From a checkpoint of a small transformer trained on Wikipedia.
Size: 7 heads of 32, MLP 576 GeGLU, vocabulary 6480.
Architecture: RMSNorm before each block, rotary positions, biases on query, key and value, tied embeddings.
MLP neurons of a small language model. Each row is named by its layer, matrix (gate and up: input weights) and neuron, and shows model dimensions 0-127. Each number is 50 + 10 x the weight over its row's rms, rounded and kept within 0 to 99. A neuron's up and down rows have the sign that makes its largest values positive.
Before each neuron's rows, "fires on" lists the tokens most often at its 100 highest values on Wikipedia text that the model never trained on; "fires in" lists the words (lower case) most often at its 100 highest values on Wikipedia text that the model never trained on. A number after a token or word is its count.

fires on: "that " 93
fires in: "that" 96
L6.gate531:40 44 48 64 42 58 36 52 47 50 53 56 52 62 51 35 65 60 44 43 34 57 59 45 42 53 52 43 65 58 46 49 62 22 45 35 57 52 46 55 59 50 51 67 53 60 45 39 41 45 35 48 44 43 38 38 50 42 44 41 37 51 34 37 49 54 45 36 35 60 57 48 50 50 46 55 57 66 64 66 42 38 55 49 51 59 54 44 42 68 55 59 61 37 58 56 26 50 54 37 50 33 46 68 42 42 52 58 51 64 41 45 55 45 59 52 41 40 42 46 76 43 61 55 50 48 37 38
L6.up531:42 50 40 43 41 55 47 52 81 41 35 43 59 44 60 54 55 59 61 56 52 38 45 34 42 51 49 65 38 37 51 52 43 59 43 56 52 48 31 41 60 46 38 42 53 66 36 42 61 44 74 40 54 39 45 70 72 42 48 57 56 55 61 59 45 52 47 55 46 43 71 50 62 58 48 64 56 69 50 46 45 55 41 46 42 34 57 68 52 56 54 62 47 49 38 39 45 71 41 51 58 35 52 66 39 54 35 52 49 49 29 44 39 48 44 56 43 40 66 38 52 46 58 71 45 35 37 47

fires on: "years " 29, "year " 20, "year" 11, "days " 9, "met" 8, "day " 4
fires in: "year" 31, "years" 29, "days" 9, "day" 5
L7.gate354:51 56 45 39 40 56 38 39 48 23 57 46 56 67 43 60 54 54 60 50 42 56 52 61 53 63 64 58 52 60 58 53 47 60 48 42 27 60 37 41 49 61 41 43 64 59 45 43 50 50 54 56 52 32 53 32 67 62 35 53 38 46 61 60 58 56 63 54 37 54 44 54 49 37 55 51 43 33 61 42 64 50 52 63 44 65 41 64 49 49 35 52 37 45 47 52 47 42 44 40 44 67 49 44 66 43 61 43 53 52 69 54 60 56 49 65 50 37 59 44 49 47 56 43 50 60 57 31
L7.up354:52 45 69 45 45 47 33 52 55 43 44 40 48 59 31 38 52 62 33 59 46 59 41 44 59 54 56 43 52 54 48 57 39 50 46 43 31 39 76 32 37 59 73 48 64 40 54 31 68 48 43 46 59 62 50 41 42 47 51 49 37 40 61 49 59 50 46 46 62 59 37 34 65 47 43 65 61 42 58 44 57 51 56 45 61 45 64 62 37 44 45 54 48 36 54 39 40 41 50 60 49 56 56 51 63 52 44 47 70 40 29 32 58 47 66 68 58 60 62 41 58 40 56 64 54 49 46 39

fires on: "all " 47, "some " 23, "all" 12, "any " 4, "occup" 4
fires in: "all" 50, "some" 25, "any" 4
L5.gate161:33 51 55 41 57 51 49 42 42 45 42 45 70 55 54 37 52 53 54 57 41 42 47 48 48 30 46 51 52 56 47 47 48 41 50 43 47 45 52 44 84 64 39 49 54 53 57 45 39 57 48 40 45 60 53 63 37 47 47 49 40 39 50 25 66 43 35 52 47 45 60 50 41 37 46 52 76 47 43 38 48 52 60 54 35 57 27 53 38 48 49 35 54 48 61 61 74 37 48 44 57 51 38 63 59 51 61 55 58 42 43 33 50 63 47 51 53 48 53 60 47 36 46 31 69 63 41 42
L5.up161:56 38 70 45 64 36 45 41 52 49 69 53 57 46 50 43 54 50 45 58 48 41 42 49 44 43 65 32 41 65 39 36 50 48 57 44 75 64 48 68 56 53 43 55 36 55 67 67 39 60 58 48 63 55 52 57 35 47 56 59 43 33 63 70 38 63 53 42 46 42 56 35 39 50 75 70 51 68 40 34 52 44 55 44 44 39 35 69 53 60 56 41 48 49 41 62 53 44 60 53 47 47 51 46 43 64 48 62 46 52 66 43 53 69 43 48 55 43 58 65 46 50 41 56 44 70 49 39

fires on: "000 " 23, "100 " 19, "200 " 15, "500 " 10, "100" 6
fires in: "000" 23, "100" 22, "200" 15, "500" 10
L8.gate187:55 47 64 58 47 34 60 36 65 65 68 51 38 66 54 67 57 60 27 59 36 50 46 44 42 50 46 56 61 44 58 65 59 64 62 53 31 56 57 51 59 56 48 43 47 34 40 65 46 54 50 56 55 44 56 36 34 55 53 62 60 60 45 55 44 51 28 44 32 27 37 56 52 46 42 40 44 48 44 45 45 41 41 39 36 42 44 68 50 55 54 31 54 43 52 57 57 47 52 49 51 49 49 57 59 39 52 52 58 48 51 52 49 65 62 63 47 40 34 46 51 49 51 48 59 34 45 40
L8.up187:62 53 65 66 56 53 59 39 57 43 66 49 42 56 74 58 53 37 41 35 58 38 53 38 74 48 43 51 54 50 50 47 49 61 57 44 45 41 54 51 51 55 64 55 49 37 54 71 43 47 41 52 50 45 55 49 33 50 48 54 43 68 48 68 47 50 56 58 60 37 39 46 40 32 65 44 46 54 34 45 42 50 33 42 51 54 66 69 40 39 39 47 47 45 42 55 62 57 62 21 44 49 45 54 59 55 49 56 39 42 48 48 47 55 49 39 43 44 47 51 41 62 63 39 46 50 42 63

fires on: "Party " 16, "Institute " 10, "Association " 9, "Commission " 9, "College " 6
fires in: "party" 16, "association" 10, "institute" 10, "commission" 9, "league" 6, "college" 6
L8.gate532:65 57 40 39 40 48 60 47 56 54 42 60 55 59 46 37 49 67 54 36 54 43 56 54 43 43 49 71 56 49 33 61 55 46 60 31 32 54 67 54 53 58 32 35 54 54 48 52 40 65 40 58 54 40 25 45 30 42 51 35 48 66 59 55 46 53 39 53 60 52 60 67 38 63 55 64 49 53 51 51 33 36 39 25 41 53 35 44 62 46 39 50 54 38 53 54 51 43 53 64 58 39 44 48 54 58 61 43 39 49 48 46 51 44 57 49 42 42 62 62 50 57 53 57 42 49 57 43
L8.up532:37 42 54 45 52 56 64 49 51 40 33 55 50 61 70 47 69 32 40 58 49 59 48 54 32 56 61 49 70 42 45 41 36 52 47 48 45 44 46 39 58 39 39 48 59 64 53 56 47 41 70 57 47 38 61 55 29 41 43 49 37 44 58 50 72 36 68 37 47 53 55 41 44 41 57 49 40 56 52 33 71 40 78 40 52 60 45 55 49 57 42 39 41 65 49 37 54 55 63 52 51 48 41 46 59 48 46 55 43 46 53 57 52 42 55 50 40 44 53 29 38 56 44 42 61 45 49 71

fires on: "has " 25, "number " 15, "have " 9, "having " 8, "variety " 7, "made " 6
fires in: "has" 25, "number" 15, "have" 9, "having" 8, "variety" 7, "made" 6
L8.gate232:44 58 47 52 48 52 43 61 64 40 60 60 50 45 36 67 60 22 48 50 37 33 48 40 53 55 45 47 54 61 64 26 32 43 45 58 56 41 64 36 35 33 56 39 53 56 46 61 52 47 49 40 30 47 39 63 60 61 55 52 54 52 40 59 69 49 39 49 55 37 45 49 50 65 36 36 64 39 46 56 44 62 52 59 47 68 45 54 43 44 53 47 49 56 58 54 45 48 41 61 32 38 42 64 65 52 45 50 40 43 56 46 59 52 44 39 42 43 57 47 37 54 48 39 37 54 57 51
L8.up232:40 54 32 63 55 62 52 44 57 58 50 57 44 30 35 42 39 52 36 38 44 48 45 64 49 45 35 48 45 66 65 53 52 46 35 55 47 41 59 48 63 67 55 45 60 57 63 50 51 74 39 40 28 48 45 51 46 56 53 43 40 55 48 60 50 68 38 70 57 54 62 57 51 52 57 51 68 78 48 57 49 40 51 38 60 37 41 49 60 64 40 36 53 40 68 37 39 41 63 45 36 64 53 42 58 63 51 52 46 53 38 53 50 49 46 51 43 40 55 60 50 72 58 46 63 61 52 44

fires on: "are " 53, "Apps " 9, "el " 9, "op " 8, "ered " 5, "are" 4
fires in: "are" 53, "apps" 9, "premiered" 4, "areas" 4, "el" 4
L2.gate208:34 66 59 51 72 41 62 49 42 54 49 68 55 43 29 72 58 37 44 69 52 56 56 39 49 60 33 57 37 40 62 58 58 40 54 49 42 42 44 54 45 60 37 65 60 53 48 47 47 33 68 59 49 52 50 57 38 54 38 39 61 45 32 58 60 63 74 57 74 56 55 60 50 54 46 63 38 66 52 51 46 40 55 63 43 43 51 60 41 60 59 55 41 51 64 39 34 65 52 48 53 37 47 38 52 63 71 46 42 42 45 50 65 50 56 56 52 56 47 61 46 56 48 56 56 32 55 59
L2.up208:35 62 68 59 59 46 53 50 54 41 52 56 58 40 56 49 50 36 53 52 80 36 35 50 36 32 40 57 51 57 54 48 48 49 65 38 38 53 49 50 53 37 51 38 54 38 50 43 47 51 60 61 45 57 61 42 50 62 36 52 63 54 58 52 62 55 51 43 58 41 41 57 35 66 31 27 56 59 39 51 52 55 66 57 54 60 49 50 43 50 52 52 55 61 65 48 41 62 46 52 52 54 46 47 47 31 57 36 61 52 41 42 28 40 47 79 42 44 44 57 45 36 34 50 68 45 54 53

fires on: "day " 15, "date " 12, "round " 10, "Day " 9, "year " 8
fires in: "day" 23, "round" 13, "date" 12, "year" 8, "act" 5
L6.gate498:37 63 60 56 62 51 70 69 31 40 51 54 64 54 46 40 47 70 41 54 39 62 37 50 69 53 33 50 51 53 37 43 54 51 67 47 35 32 58 39 49 51 54 51 67 35 25 60 53 35 56 36 57 44 42 49 46 46 44 35 40 62 51 54 58 25 40 47 45 49 59 67 49 52 65 57 45 54 71 46 50 37 52 52 37 43 55 60 41 74 47 50 36 54 52 59 33 49 44 61 42 55 66 51 66 47 52 52 35 49 57 52 47 53 56 63 51 39 47 53 54 45 59 60 63 60 32 41
L6.up498:55 35 67 48 51 47 60 56 36 45 48 53 51 60 51 55 57 55 46 48 47 44 50 54 37 62 50 49 59 62 42 35 61 59 59 47 52 43 66 54 49 46 47 56 60 62 48 50 51 41 57 61 63 69 44 45 45 38 70 41 43 57 53 51 64 25 49 67 57 52 54 51 60 47 39 30 43 49 67 46 50 54 62 48 52 51 56 45 55 40 48 45 55 58 41 41 52 51 51 39 53 35 61 37 47 44 48 54 62 63 56 39 41 42 55 67 31 47 70 53 49 21 72 39 70 50 41 39

fires on: "During " 19, "end " 17, "after " 14, "following " 12, "during " 8, "of " 7
fires in: "during" 27, "end" 17, "after" 14, "following" 12, "of" 7
L2.gate179:51 48 46 56 21 49 54 82 47 51 43 54 49 52 46 40 57 63 47 69 52 66 48 64 47 60 72 42 59 47 58 63 43 43 59 46 53 53 46 37 52 68 52 35 44 39 41 53 68 53 40 37 49 64 59 57 43 53 39 44 47 64 45 54 53 62 45 48 45 59 68 55 34 36 67 41 53 54 30 53 37 48 38 45 60 58 47 40 44 61 41 63 52 51 39 65 45 54 56 48 40 48 36 44 18 52 53 49 50 57 44 48 30 50 54 39 34 58 53 58 39 52 51 57 35 40 54 47
L2.up179:42 56 72 55 49 45 58 45 54 35 27 38 56 37 36 57 36 54 36 51 43 50 59 62 63 47 58 48 44 52 55 44 45 54 56 49 59 44 47 50 37 47 29 48 57 46 50 43 54 41 36 47 59 43 27 44 48 52 38 41 59 52 42 19 57 55 58 18 55 63 35 32 60 54 40 29 53 45 52 61 55 52 44 37 60 45 26 53 48 53 50 59 57 52 65 67 41 46 43 49 44 36 64 48 36 39 40 42 50 40 43 54 69 59 57 60 58 54 50 59 55 55 65 42 64 42 49 54

fires on: "all " 30, "both " 19, "the " 8, "those " 7, "ly " 6, "any " 6
fires in: "all" 30, "both" 19, "the" 8, "those" 7, "any" 6
L2.gate381:47 57 60 44 46 45 62 52 52 39 47 38 69 68 48 68 49 40 39 67 63 42 54 58 53 37 60 63 47 61 39 50 48 34 50 65 38 42 44 57 54 39 56 35 38 63 50 51 33 32 43 53 43 56 51 68 48 28 41 29 55 62 42 59 46 48 58 47 61 55 35 43 30 31 57 50 49 45 39 54 52 58 53 37 65 54 37 41 53 47 57 66 26 65 58 57 55 37 49 50 51 34 40 60 65 46 52 54 42 39 61 33 57 42 49 40 42 44 45 55 60 53 63 43 52 62 45 65
L2.up381:55 40 71 47 61 40 43 48 40 52 67 52 44 39 48 60 40 55 53 43 51 49 64 70 45 49 63 53 50 49 38 60 57 49 57 40 52 55 40 62 49 49 46 59 38 41 30 45 29 54 27 47 39 63 44 47 70 68 54 71 56 52 84 37 67 50 39 43 53 39 55 47 48 76 46 35 57 49 64 35 27 65 54 55 48 41 51 59 49 45 52 52 47 32 60 53 54 27 50 45 49 58 36 41 47 51 42 44 42 43 48 41 55 51 58 54 52 48 56 58 32 54 51 60 52 39 59 18

fires on: "same " 22, "end " 17, "following " 13, "ake " 6, "beginning " 4, "wh" 4
fires in: "same" 22, "end" 15, "following" 13, "make" 5, "beginning" 4, "whole" 4
L2.gate320:59 55 64 63 47 39 55 43 43 41 28 31 40 34 63 56 52 39 54 59 50 35 69 51 47 43 54 44 49 65 38 50 38 37 48 55 44 63 48 52 55 51 40 58 51 36 51 65 52 68 51 37 49 40 77 40 51 43 44 43 25 49 48 44 44 59 49 51 53 47 54 37 33 28 44 52 37 65 58 38 57 56 43 57 30 26 45 51 56 43 55 77 59 62 43 32 51 45 47 52 43 32 31 39 57 44 59 43 32 52 55 45 36 31 56 59 74 44 62 58 59 48 66 57 53 52 44 41
L2.up320:45 49 61 79 36 53 53 50 69 34 44 46 52 53 56 60 50 29 45 50 55 56 35 52 67 49 48 59 51 58 46 49 42 45 64 48 63 49 58 40 54 46 51 32 39 30 55 58 46 44 43 50 50 58 44 62 32 50 50 53 59 60 43 47 36 52 53 58 38 69 52 51 30 47 50 63 56 41 48 38 44 45 59 39 61 62 52 58 60 53 57 71 64 42 42 72 52 41 57 54 35 54 45 33 78 69 54 46 52 48 39 43 49 41 57 62 59 49 61 59 40 43 65 46 50 41 28 39

fires on: "9" 39, "that " 33, "9 " 6, "8" 6
fires in: "that" 33, "2019" 9, "1999" 9, "1949" 6, "9" 6, "1959" 5
L2.gate183:41 63 49 45 46 59 62 36 60 47 47 57 47 49 72 49 57 59 49 65 48 58 64 37 51 53 23 57 46 60 43 43 41 45 54 59 36 59 38 38 54 42 40 53 56 64 54 43 48 30 53 56 51 64 64 54 77 38 40 36 41 44 47 50 58 72 63 41 33 38 61 46 50 66 57 64 53 56 49 38 48 37 45 43 39 55 48 56 43 39 39 54 65 44 55 57 63 60 35 46 49 47 41 59 52 45 51 40 49 67 41 52 46 55 41 68 36 48 43 51 60 55 64 44 65 66 43 64
L2.up183:50 44 64 52 34 53 47 62 62 38 48 61 27 68 55 73 46 49 39 58 33 62 40 46 38 63 63 47 57 45 31 60 46 44 51 52 65 50 50 61 68 39 46 58 65 42 26 49 51 51 49 57 50 61 52 56 57 56 66 48 46 51 68 63 41 61 44 52 31 56 31 44 35 64 61 51 45 40 47 58 40 56 50 38 66 56 59 68 71 45 46 63 55 70 53 52 42 30 60 55 49 49 45 53 60 49 48 60 56 62 55 41 61 43 50 39 39 50 51 37 59 58 70 50 55 33 53 33

fires on: "but " 16, "because " 12, "while " 11, "so " 9, "if " 5, "as " 5
fires in: "but" 16, "because" 15, "while" 13, "so" 9, "if" 7, "although" 7
L7.gate502:59 53 44 49 45 65 41 37 26 39 47 82 32 49 61 47 51 68 37 61 37 61 48 54 57 47 54 68 50 51 64 60 39 47 50 57 52 56 44 22 60 67 45 45 58 47 46 67 57 63 43 48 36 39 48 33 43 69 63 60 59 54 40 56 54 61 48 48 43 42 51 56 55 53 65 53 42 55 58 50 53 45 34 45 59 61 45 27 42 70 48 56 63 57 62 59 51 41 42 50 45 42 35 55 46 67 63 55 38 46 45 57 62 40 51 50 67 46 35 56 50 43 51 29 55 43 55 51
L7.up502:61 45 29 57 48 74 56 43 51 37 38 36 41 34 49 61 41 61 48 54 38 67 41 28 60 43 44 62 51 58 53 50 43 40 43 42 52 55 43 53 59 43 41 28 49 54 46 66 42 50 53 56 50 61 64 48 58 57 40 41 53 43 40 29 40 38 48 39 50 50 55 55 47 53 49 41 37 48 49 60 43 42 46 51 38 65 49 49 64 62 41 55 41 38 48 49 36 43 49 58 62 48 43 56 34 54 50 40 42 64 54 66 71 68 47 76 41 54 45 52 32 41 43 43 45 39 51 43

fires on: "than " 21, "if " 12, "like " 11, "while " 11, "when " 9, "before " 8
fires in: "than" 21, "if" 13, "while" 11, "like" 10, "when" 9, "before" 9
L6.gate544:79 45 55 42 61 33 62 60 49 47 58 53 46 41 49 40 47 60 47 63 47 68 69 61 53 39 62 59 62 59 46 39 41 52 51 60 41 61 47 51 70 62 50 43 43 51 39 60 38 52 29 46 62 46 45 42 52 49 49 24 33 55 38 52 49 51 26 53 48 47 54 62 41 44 67 61 40 59 56 53 41 34 25 35 49 40 44 65 59 64 49 51 57 39 67 65 46 47 45 43 60 48 38 44 46 56 54 49 49 45 45 45 54 39 61 60 53 56 55 48 42 47 54 48 42 40 66 34
L6.up544:59 52 27 63 52 53 51 66 36 49 60 50 51 42 65 47 47 62 54 64 34 63 67 50 53 40 38 61 40 55 59 66 37 53 30 51 57 38 40 35 52 44 64 54 59 50 54 44 58 29 54 53 58 44 27 31 66 65 61 46 52 49 39 65 31 39 30 46 50 55 57 60 67 50 52 66 51 66 74 49 33 43 58 48 34 38 48 57 53 68 65 39 50 56 54 41 29 49 55 55 51 49 45 51 33 58 52 65 45 47 41 41 49 46 53 52 62 49 46 49 50 45 48 48 49 53 41 40

fires on: "has " 47, "have " 31, "ISBN " 9, "having " 5, "had " 5
fires in: "has" 47, "have" 31, "isbn" 9, "having" 6, "had" 5
L8.gate482:45 54 72 71 57 54 55 50 40 46 54 61 52 56 52 29 40 39 37 58 42 52 65 55 54 49 46 38 72 51 55 55 54 38 25 40 51 72 56 44 58 83 45 50 54 32 45 64 53 61 46 45 48 45 35 54 50 44 51 53 36 44 45 58 58 58 53 49 51 48 55 45 53 58 53 49 40 53 70 48 48 41 25 59 44 69 53 65 58 42 59 38 49 46 46 39 35 44 48 47 43 58 66 45 61 51 51 49 50 29 36 54 63 39 52 41 46 53 60 71 54 49 59 59 48 48 60 60
L8.up482:31 61 43 39 74 38 54 64 63 51 48 70 56 56 52 43 38 42 41 55 53 61 50 51 42 48 53 47 57 49 53 56 54 50 63 52 63 41 41 41 37 45 43 61 49 50 62 60 62 54 48 52 61 43 54 63 45 50 45 52 52 43 51 57 59 27 40 56 42 43 41 61 55 46 62 61 47 62 62 52 47 42 58 57 61 54 41 46 59 60 75 47 43 47 35 54 39 48 39 53 61 60 64 58 59 43 56 54 44 52 43 66 53 42 38 46 48 51 49 47 56 43 60 47 48 43 54 47

fires on: "to " 45, "by " 6, "under " 5, "til " 4, "By " 4
fires in: "to" 44, "by" 10, "until" 7, "under" 5
L3.gate293:47 65 57 63 58 53 66 56 47 41 41 42 42 38 41 42 65 60 57 56 44 47 51 34 60 40 49 55 67 56 59 64 45 31 36 55 56 53 39 39 51 41 59 47 48 54 19 51 46 52 52 64 51 40 48 49 54 44 46 37 51 46 36 42 43 65 55 57 52 39 63 40 55 54 56 58 54 53 40 32 60 49 44 58 47 55 49 39 55 56 53 67 54 57 42 74 65 58 47 36 52 55 54 38 46 67 68 62 39 56 52 49 49 55 48 55 45 54 32 36 54 58 54 52 44 53 53 34
L3.up293:39 62 40 44 59 77 24 57 38 50 38 47 60 56 45 32 54 59 50 52 52 41 60 42 54 29 40 43 63 70 60 42 49 59 56 42 59 42 46 41 56 52 70 36 45 59 42 50 51 53 36 54 40 41 52 41 49 54 61 45 50 41 54 67 53 52 52 59 55 57 56 58 65 40 55 61 38 71 37 52 58 54 68 51 49 57 55 51 46 64 51 60 72 36 44 51 45 40 39 60 71 55 37 35 72 65 57 65 57 45 26 58 47 35 40 58 45 44 46 40 47 33 50 51 45 52 56 40

fires on: "was " 90, "were " 4
fires in: "was" 90, "were" 4
L5.gate42:50 33 66 66 63 55 55 64 57 50 40 57 52 58 55 59 55 35 52 65 41 51 48 30 52 69 43 59 66 43 51 53 61 53 43 37 31 58 68 36 71 47 42 49 45 55 51 39 45 37 44 54 44 54 50 65 58 31 26 55 56 66 44 43 64 49 54 51 53 53 28 39 55 74 39 43 53 50 55 40 60 48 54 54 36 58 38 58 59 51 66 63 53 57 49 43 56 54 41 44 46 59 43 50 66 45 44 47 32 34 53 59 56 26 58 41 53 59 66 39 34 43 47 52 62 69 41 50
L5.up42:36 61 61 72 56 53 40 40 46 33 57 47 56 42 45 53 56 38 41 55 44 33 52 46 59 59 45 58 37 54 46 38 55 53 76 57 46 39 42 45 45 50 60 50 65 59 40 49 43 39 51 49 48 35 44 43 52 68 58 55 71 45 54 52 66 52 43 54 38 44 50 52 46 47 56 41 47 67 48 47 44 45 63 40 31 48 62 68 51 41 41 44 51 40 67 26 59 54 30 58 64 56 47 52 54 66 49 39 51 40 50 48 57 49 41 35 51 33 46 62 50 40 44 52 32 40 53 61

fires on: "After " 32, "after " 11, "of " 11, "to " 7, "Despite " 6, "on " 5
fires in: "after" 43, "of" 11, "to" 7, "upon" 6, "despite" 6, "following" 6
L5.gate192:56 52 67 47 54 46 59 58 43 58 31 40 36 70 46 42 32 62 39 67 49 51 52 41 49 42 33 65 59 63 32 66 52 51 59 32 51 61 37 57 54 70 50 55 69 45 50 33 38 54 34 42 43 47 52 50 56 39 42 47 41 56 27 44 38 51 58 64 62 59 50 54 59 60 48 46 47 34 60 48 50 39 52 59 39 51 38 59 42 40 30 67 53 57 46 58 57 31 57 43 50 48 65 61 51 56 54 73 56 59 48 49 49 60 63 59 44 37 56 46 44 53 54 42 51 41 54 41
L5.up192:50 37 67 63 56 62 58 67 51 50 53 53 47 47 32 32 43 52 22 46 42 52 42 53 49 56 50 45 50 54 54 58 43 53 48 51 63 45 56 65 54 52 61 51 58 53 40 66 47 46 50 36 47 40 50 51 52 67 40 38 45 25 41 65 38 48 57 56 60 44 52 69 64 52 51 64 65 41 49 36 37 49 52 64 53 44 47 54 36 62 52 39 48 48 38 44 41 50 39 44 57 65 48 31 37 64 57 62 46 44 35 50 66 47 64 65 43 55 36 46 48 57 59 46 29 49 38 44

fires on: "has " 58, "with " 16, "is " 8, "have " 5, "does " 4
fires in: "has" 58, "with" 16, "is" 8, "have" 5, "does" 4
L3.gate0:51 40 69 56 50 48 46 39 41 44 43 51 69 60 37 40 38 38 52 38 39 43 40 64 59 48 51 62 52 58 57 37 52 50 71 39 42 71 44 43 54 45 49 47 53 47 45 74 44 62 53 56 70 37 40 65 34 43 44 44 49 60 48 65 69 43 44 63 57 40 54 29 40 54 51 50 43 60 55 41 64 51 50 65 52 43 57 61 39 49 50 48 55 57 45 69 38 47 54 64 50 52 47 54 50 46 47 58 46 69 47 46 76 38 45 51 49 50 54 51 45 67 56 51 49 67 44 55
L3.up0:33 42 28 68 44 50 56 51 49 49 47 55 52 42 53 41 29 54 46 55 44 50 40 65 58 61 60 39 44 52 42 43 60 52 33 42 47 39 54 62 48 39 58 44 58 52 50 59 65 54 44 56 38 47 42 59 55 61 55 38 43 42 27 54 66 34 39 44 63 28 40 65 52 27 58 59 49 73 41 54 49 59 34 69 43 42 55 76 53 49 51 42 48 52 37 63 43 43 54 63 52 53 51 59 54 57 38 53 44 53 31 36 37 60 53 57 57 61 36 49 58 41 53 60 61 62 41 60

fires on: "were " 69, "been " 31
fires in: "were" 69, "been" 31
L3.gate312:26 34 69 58 62 42 57 63 63 41 52 65 55 38 40 51 52 44 37 61 49 42 42 30 58 52 44 60 44 50 57 48 67 59 60 63 36 63 43 53 45 40 58 61 48 56 57 34 25 59 65 48 46 38 52 33 53 50 36 43 68 28 41 70 66 54 47 58 38 43 30 52 63 60 53 50 45 49 48 57 49 48 36 50 47 32 47 73 52 37 30 46 45 71 57 39 42 55 39 44 50 40 40 41 53 34 54 47 46 43 52 39 57 51 48 46 42 45 52 50 61 52 57 52 54 52 32 69
L3.up312:39 27 58 61 71 51 54 45 44 39 40 55 47 37 47 56 53 55 51 42 50 31 44 38 48 55 50 66 44 46 55 72 57 59 58 49 52 73 58 45 43 46 55 58 57 49 45 40 41 45 66 44 55 50 43 40 56 48 60 53 59 34 40 65 47 69 62 46 51 45 40 44 56 51 41 48 51 55 55 45 52 55 64 54 43 34 39 70 64 72 42 58 59 55 56 44 44 57 40 44 51 68 38 40 55 40 45 36 44 45 41 34 55 49 58 42 44 60 50 73 68 43 55 57 65 42 51 56

fires on: "as " 20, "by " 19, "while " 13, "if " 10, "While " 5
fires in: "as" 21, "by" 20, "while" 18, "if" 12
L7.gate76:54 39 60 58 54 59 59 44 32 45 61 61 44 35 56 30 61 65 48 54 40 82 41 52 51 43 44 52 62 41 28 57 40 47 59 41 62 64 59 54 37 69 46 42 43 54 50 74 69 41 45 38 68 53 53 48 47 54 50 34 50 61 34 50 47 38 71 34 41 46 42 71 56 38 44 36 36 48 71 53 44 51 36 43 35 61 39 58 45 58 49 59 63 56 67 48 42 47 52 57 60 47 30 60 36 51 45 61 38 54 37 68 50 77 51 59 66 45 53 47 58 55 48 69 41 42 55 56
L7.up76:49 49 53 55 53 68 54 45 43 30 48 46 47 42 55 46 26 57 44 52 39 55 48 45 73 32 64 56 44 52 47 47 44 45 54 57 49 48 47 55 42 48 49 37 57 48 51 46 41 61 55 46 54 45 38 53 55 72 82 50 33 50 59 53 35 54 42 41 45 44 52 47 49 53 54 66 33 40 50 57 58 38 42 34 35 41 44 53 46 44 50 65 34 58 47 65 30 44 35 62 64 72 29 54 34 45 50 60 44 45 53 43 68 52 51 63 58 59 48 41 52 67 46 69 47 46 49 49

fires on: "After " 17, "As " 16, "after " 13, "on " 5, "as " 5, "ly " 4
fires in: "after" 30, "as" 21, "upon" 5, "shortly" 4
L11.gate566:53 36 50 59 56 55 50 60 36 53 30 58 63 50 62 45 47 48 59 54 45 57 55 57 54 52 55 62 46 65 43 69 62 30 53 34 54 40 69 35 46 55 53 44 51 49 30 45 54 51 49 61 68 41 43 40 36 55 54 41 45 43 31 48 61 62 65 60 58 43 60 53 52 46 58 44 50 50 55 41 57 48 35 42 46 59 45 58 41 54 48 56 61 58 44 52 45 32 55 58 40 44 63 38 44 54 59 56 60 45 45 49 46 66 51 67 61 65 66 65 71 55 37 46 67 52 75 47
L11.up566:46 57 71 52 59 47 53 44 57 47 61 44 53 58 32 44 48 58 48 54 35 47 43 46 60 48 51 47 77 49 61 63 33 41 64 50 37 61 27 41 47 63 43 44 83 33 42 48 39 56 60 47 40 50 57 31 46 54 42 58 52 55 55 45 44 68 74 39 40 38 53 59 59 45 45 52 49 41 58 46 48 46 41 55 58 47 65 54 23 52 42 54 55 55 71 51 38 57 44 43 30 48 61 60 52 39 46 42 50 55 63 42 62 19 56 47 58 56 30 43 35 48 57 57 66 56 46 57

fires on: "after " 62, "following " 12, "where " 7, "to " 5, "With " 5
fires in: "after" 63, "following" 12, "with" 8, "where" 7, "to" 5
L5.gate113:38 29 56 45 39 54 54 63 42 61 50 49 44 47 32 55 43 64 33 56 43 60 41 51 40 51 43 60 50 58 39 57 50 34 54 56 47 54 37 46 64 66 61 36 44 40 65 56 62 45 49 42 47 58 48 43 56 64 45 39 54 50 32 59 52 45 61 48 57 42 67 54 58 62 43 63 60 69 61 75 40 38 41 53 57 35 49 53 51 48 59 57 69 48 49 53 50 48 76 31 45 47 54 62 49 65 52 49 64 57 30 25 54 49 60 42 69 45 53 56 57 49 41 30 35 62 35 57
L5.up113:58 33 47 61 35 43 57 65 64 42 51 26 55 41 41 50 34 65 29 40 59 54 48 57 45 46 48 53 56 63 37 60 48 46 55 38 41 37 44 55 66 57 60 57 65 48 66 59 44 50 35 48 47 51 44 22 32 54 54 50 50 57 60 55 53 63 61 54 66 40 48 55 56 47 58 41 48 55 54 46 40 40 49 41 57 40 52 58 43 51 66 32 49 43 36 50 43 41 57 44 39 63 50 55 42 58 58 53 51 57 41 38 43 43 57 46 45 38 59 38 34 55 55 42 48 36 53 31